Weights of a small GPT-style language model, trained from scratch on English Wikipedia: LayerNorm before each block, tied embeddings.
MLP neurons of a small language model. Each row is named by its layer, matrix (up: input weights) and neuron, and shows model dimensions 512-639. Each number is 50 + 12 x the weight over its row's rms, rounded and kept within 0 to 99.
After each neuron's rows, "fires on" lists the tokens most often at its 100 highest values on Wikipedia text that the model never trained on.

L10.up1940:49 38 33 42 61 27 70 50 57 50 54 57 29 41 45 50 50 57 43 43 59 47 48 43 47 48 52 61 52 49 44 58 55 57 47 46 37 54 57 75 35 45 50 54 37 39 27 54 42 53 65 55 62 37 59 58 35 64 36 67 68 43 47 60 51 61 21 54 50 51 45 45 68 50 42 46 60 74 58 48 62 45 56 73 10 58 63 39 40 43 64 62 34 56 41 58 38 33 52 51 50 56 51 56 34 68 55 40 49 45 56 35 37 45 44 47 57 67 62 46 59 42 49 37 46 70 40 58
fires on: "0", "1", "9", "6", "5", "7"

L10.up2263:64 43 45 54 78 55 50 33 58 45 42 56 73 49 42 54 44 37 45 54 39 60 70 24 54 50 27 36 50 51 31 61 48 52 39 50 37 56 47 58 41 49 58 63 60 31 77 35 53 38 44 44 56 52 57 51 43 79 58 64 60 31 30 55 22 57 76 42 51 66 53 41 58 55 45 31 56 62 41 56 49 61 46 49 29 28 29 65 47 50 53 63 49 54 19 42 55 58 40 57 52 69 45 59 54 58 26 52 43 42 64 56 55 44 39 42 64 60 62 56 67 73 50 40 59 65 31 31
fires on: "2", "E", " The", " E", "1", "-"

L10.up2017:31 57 50 62 53 44 56 45 42 42 65 60 37 43 53 51 31 43 53 39 60 38 58 56 55 50 61 71 35 79 47 26 59 63 41 43 43 50 36 57 42 52 32 64 65 41 59 48 48 55 57 67 76 57 40 35 60 34 31 58 52 30 50 48 52 34 50 46 39 44 37 52 52 66 48 34 54 29 57 58 53 43 46 14 57 28 36 57 50 78 48 60 55 42 58 48 28 63 40 51 58 61 67 59 51 37 43 45 44 69 43 44 29 44 50 59 54 44 57 29 48 45 49 57 46 54 47 52
fires on: " the", " and", " B", " |\n", "-", " "

L10.up1804:49 58 33 58 50 55 47 45 44 56 48 54 58 46 53 71 59 63 51 60 62 55 45 54 46 45 55 46 78 59 49 48 37 51 40 54 49 59 44 55 48 60 40 50 54 53 31 50 45 48 64 66 57 45 67 11 52 64 63 61 45 59 41 61 40 45 69 69 47 51 39 55 62 72 67 72 54 59 23 46 50 62 38 63 18 35 47 47 37 58 64 45 41 29 35 63 40 40 49 63 62 51 57 36 39 55 48 56 64 43 45 48 44 52 62 55 48 51 32 52 76 62 81 79 50 68 44 40
fires on: ",", " |", ";", "er", "."

L10.up883:54 55 65 46 50 43 28 56 74 34 48 68 56 52 51 49 62 52 49 38 65 56 46 39 56 40 50 32 41 47 41 54 48 37 53 48 44 63 46 32 45 57 54 36 46 42 38 48 49 59 46 57 66 44 63 47 41 66 62 69 28 49 51 68 38 45 81 60 50 60 36 48 52 60 52 52 49 74 35 44 42 40 62 43 25 33 52 50 35 35 44 49 15 51 58 46 35 38 42 61 61 38 44 60 51 41 42 40 59 56 46 47 57 55 54 37 72 42 50 45 49 49 59 54 51 69 50 37
fires on: " \"", "3", "4", "1", "2", "9"

L10.up812:56 58 54 62 60 57 48 34 61 34 31 62 50 63 46 44 51 44 38 71 69 67 64 44 48 31 33 56 65 38 59 66 50 46 48 62 60 65 67 63 44 47 57 56 58 76 38 65 47 65 69 70 54 77 39 53 63 37 60 48 44 52 59 63 57 62 66 65 50 34 54 41 56 31 38 40 40 56 58 35 60 52 68 42 47 38 45 52 51 58 55 47 54 44 52 41 23 40 56 87 65 57 57 31 67 67 41 72 41 72 38 56 34 57 57 62 34 57 54 63 60 37 67 58 34 53 35 31
fires on: "2", " re"

L10.up4:32 44 37 58 65 49 44 57 60 42 77 45 66 35 67 61 67 54 53 49 51 56 43 54 50 32 43 54 50 36 51 54 59 65 55 54 56 69 54 43 34 49 59 67 47 59 43 45 48 38 62 50 59 59 54 56 40 60 45 54 29 53 65 71 45 48 30 31 27 48 49 46 44 63 60 39 51 65 43 58 45 75 45 56 34 46 46 52 37 48 61 49 51 66 63 86 43 41 42 61 53 66 56 43 55 76 58 39 56 39 49 41 68 23 45 29 51 34 51 41 56 58 73 54 56 72 28 60
fires on: "0", " |", ".", "1"

L10.up858:59 50 35 62 55 64 49 67 60 52 75 38 47 44 52 47 36 41 45 39 49 39 28 37 51 37 63 61 55 42 52 57 32 43 57 40 56 63 57 55 55 72 31 49 66 46 58 51 61 65 56 45 68 51 72 45 60 62 49 40 46 36 38 40 54 71 55 60 36 33 54 41 59 34 65 67 43 61 40 54 39 43 50 20 49 67 56 61 31 63 65 55 57 37 58 61 52 42 53 59 41 54 40 53 61 77 48 61 57 52 59 39 48 42 47 38 67 55 56 39 67 58 75 77 50 47 49 38
fires on: ".", ","

L10.up2558:45 60 25 74 68 49 74 51 56 55 63 67 56 57 40 36 40 46 63 41 52 52 43 42 42 50 63 53 31 44 42 46 62 42 68 40 49 49 30 65 50 60 48 48 56 31 41 68 64 52 46 61 51 55 29 52 55 37 31 53 46 47 30 38 66 63 49 54 49 47 63 41 63 52 71 36 56 71 38 27 49 51 72 37 63 73 63 53 56 29 55 51 45 33 48 40 39 65 53 52 24 31 47 53 42 56 51 42 55 45 51 20 46 43 70 38 49 64 46 72 60 45 47 49 41 65 59 57
fires on: "9", ".", "2", " new", " –"

L10.up2239:53 71 38 42 62 42 52 54 66 65 47 44 44 35 57 59 66 40 43 54 42 58 62 52 38 35 56 49 43 67 52 48 38 61 61 34 60 35 50 69 49 39 69 49 36 36 52 45 42 43 65 65 43 53 38 41 33 60 38 59 48 50 56 26 32 50 39 30 47 45 54 37 75 52 52 51 54 54 46 41 75 40 45 30 63 58 54 41 65 44 42 48 15 37 71 50 65 50 89 73 58 50 45 43 50 56 46 49 63 67 51 36 38 37 64 28 44 38 40 53 30 44 47 56 62 61 74 52
fires on: " ", "3", "2", "7"

L10.up2379:38 74 42 76 47 63 41 37 51 40 53 37 64 80 48 43 54 61 54 44 61 47 64 56 38 39 46 65 66 40 23 58 72 44 58 50 67 40 61 42 31 47 48 43 68 32 54 60 58 63 38 66 45 62 43 58 45 47 53 56 44 66 47 57 47 54 58 33 28 31 63 32 66 62 41 40 47 53 41 39 64 59 27 39 52 56 59 48 40 45 59 26 48 48 70 73 51 59 37 42 36 55 47 37 72 52 62 64 53 29 75 52 67 36 66 31 32 43 26 45 67 67 55 69 39 59 64 10
fires on: ".", ",", "1", "2", "8", "4"

L10.up1253:58 60 41 61 57 49 61 16 51 62 55 36 62 54 43 50 58 19 48 45 61 50 58 37 44 57 37 46 40 42 54 59 58 36 18 50 45 53 58 71 60 53 46 53 45 33 50 57 42 61 69 52 37 49 45 42 37 60 24 61 41 41 52 30 49 57 58 47 45 52 47 56 31 49 66 48 62 34 33 63 79 44 56 31 69 61 62 39 48 26 79 53 44 39 54 41 35 57 55 36 47 73 62 40 43 58 36 62 61 55 31 66 39 54 48 79 54 59 46 58 53 57 39 44 59 54 66 47
fires on: "9", "D", "0", " D", "2"

L10.up1230:37 48 63 36 53 33 31 60 65 31 38 55 34 50 54 48 61 35 53 38 82 52 57 41 58 46 58 63 39 37 39 60 63 41 41 39 49 51 67 48 40 45 45 47 60 60 23 50 67 46 67 58 82 52 50 62 46 40 60 34 59 38 51 59 35 32 77 32 49 47 41 52 57 40 61 55 55 55 40 39 74 54 61 68 34 33 64 69 40 37 51 51 41 33 41 54 68 48 63 55 71 36 64 40 46 33 58 52 42 41 23 63 58 58 62 59 49 59 53 49 55 66 47 42 33 56 39 42
fires on: " ", " the", "In", "-", ",", " S"

L10.up1834:39 63 43 74 37 58 28 46 61 50 38 56 56 46 59 50 62 44 51 63 56 58 61 40 52 50 46 44 53 51 75 45 70 49 60 31 48 54 45 50 49 54 55 51 55 27 45 27 52 53 62 67 32 71 57 33 32 74 47 39 39 58 22 60 52 43 55 61 51 40 63 53 44 56 51 46 57 46 63 43 48 38 48 38 36 51 56 59 43 29 53 28 52 49 51 66 56 59 35 49 43 58 33 29 45 62 46 50 49 44 62 47 39 46 69 37 46 45 49 38 48 47 47 55 69 76 55 33
fires on: ".", "2", "1", "4", "3", "0"

L10.up716:33 57 46 68 62 41 33 47 61 43 53 48 61 38 34 32 55 27 44 48 79 48 71 64 76 43 51 42 70 41 63 55 46 69 46 55 48 44 53 43 49 62 34 57 53 48 67 43 61 62 55 64 49 58 50 32 38 43 50 41 46 57 47 47 59 32 49 39 53 66 48 42 49 72 45 38 56 72 52 51 63 46 44 56 71 53 55 55 38 59 49 64 49 52 44 33 65 52 48 35 53 46 28 48 43 60 25 44 40 67 52 67 51 27 49 70 33 37 45 77 49 34 58 42 51 43 51 54
fires on: " in", " on", " ", "1", "2"

L10.up730:48 51 43 84 66 30 52 51 52 61 37 57 63 60 37 68 40 60 49 61 46 68 54 41 67 56 48 47 32 68 42 29 48 44 30 55 63 28 57 53 38 65 45 50 59 37 48 48 37 48 44 33 59 45 49 67 44 55 44 29 59 60 52 26 32 63 31 57 67 36 57 38 73 48 39 55 69 53 55 35 62 55 48 48 51 49 64 48 43 25 64 47 30 61 54 71 52 36 38 46 63 58 47 51 56 55 49 69 62 70 52 41 68 59 52 56 66 43 47 66 49 46 75 53 58 51 63 41
fires on: "{", " a", "5", "3", "4", "2"

L10.up369:50 52 70 63 55 43 41 39 72 31 44 50 46 53 73 36 45 58 45 40 45 80 48 43 45 28 66 68 51 42 28 51 56 53 45 53 45 61 72 68 53 57 41 55 46 63 58 53 58 59 59 49 56 47 35 48 58 30 42 53 55 42 51 51 44 48 44 50 55 54 37 28 63 60 27 36 48 56 60 63 57 35 50 47 48 37 61 52 55 48 46 34 57 66 60 31 33 31 65 58 34 50 39 34 60 26 39 44 69 48 53 50 65 63 62 55 11 30 56 37 48 31 29 59 54 51 57 36
fires on: " ", "2", "1", " March"

L10.up1640:40 50 40 49 90 39 34 55 39 76 44 57 50 52 55 55 45 12 50 64 56 43 54 33 57 47 37 58 45 62 43 56 33 37 42 47 52 59 59 63 24 57 49 56 51 49 47 78 54 51 49 68 75 75 29 39 44 36 49 17 46 10 60 47 61 36 66 53 39 41 53 48 41 76 47 51 46 47 40 58 53 56 52 34 55 32 57 45 47 61 44 35 52 71 47 56 54 68 52 48 71 54 41 49 57 47 45 63 33 27 50 44 34 44 55 75 37 44 52 52 67 27 53 33 41 62 55 49
fires on: " the", "1", "0", " In", " ", "2"

L10.up1219:58 48 52 62 52 40 41 54 62 61 43 42 63 64 44 67 55 46 54 66 55 49 55 87 69 62 36 41 47 43 46 51 50 53 35 56 50 47 41 56 65 48 46 61 35 51 67 62 47 51 59 52 45 54 25 47 43 45 39 36 41 43 48 44 36 45 41 42 33 24 63 40 43 70 46 21 31 59 42 63 50 47 39 43 18 43 48 59 28 28 53 54 68 53 53 39 50 46 59 57 48 41 42 68 43 49 52 47 59 43 48 48 42 49 70 80 49 61 56 48 48 48 59 38 37 53 46 48
fires on: "9", "7", "8", "6", "0", "1"

L10.up403:46 37 29 60 58 56 41 52 65 69 39 48 44 47 55 38 55 61 51 46 48 51 50 43 39 66 64 78 52 64 52 48 58 43 74 48 47 39 15 65 58 53 54 47 48 61 54 44 42 54 66 49 64 50 39 38 46 63 32 37 49 67 52 50 25 39 57 41 58 54 48 37 33 53 52 48 54 43 52 44 58 22 59 43 33 52 47 58 50 31 56 70 21 48 37 56 57 46 47 36 41 46 43 43 61 55 71 43 54 67 40 40 61 57 44 58 36 68 42 54 63 72 48 51 59 58 64 42
fires on: " ", "5", "6", "7", " inter"

L10.up1547:47 34 43 48 42 41 50 57 42 58 55 52 66 65 47 30 68 47 44 64 76 54 47 72 47 56 57 52 54 52 68 65 51 32 39 59 58 65 44 57 56 69 60 47 49 36 56 45 50 51 44 68 37 61 70 27 29 42 34 59 35 47 31 50 82 57 68 51 40 38 42 56 27 33 50 41 35 55 52 39 64 56 50 44 39 60 62 69 44 51 52 76 34 31 37 39 30 37 57 33 24 29 60 41 49 55 43 56 50 60 58 51 44 48 47 64 58 51 61 37 47 46 28 59 63 65 33 47
fires on: "1", "7", "9", "8", "2", "0"

L10.up585:53 51 36 82 43 50 45 34 38 50 55 41 44 67 49 25 84 51 51 58 58 67 57 45 34 44 69 61 55 27 73 34 79 68 62 20 67 31 68 54 44 66 48 57 55 27 30 53 46 55 39 49 49 45 75 38 53 69 61 45 33 50 52 14 32 47 34 48 47 37 33 34 36 28 70 41 55 55 25 50 75 56 63 38 84 27 42 59 42 55 65 62 59 58 64 44 62 29 53 59 55 50 33 39 57 34 43 39 63 60 56 67 32 38 45 52 31 60 30 38 67 41 42 52 36 47 58 46
fires on: " ", "1", "9", "0", " Reg"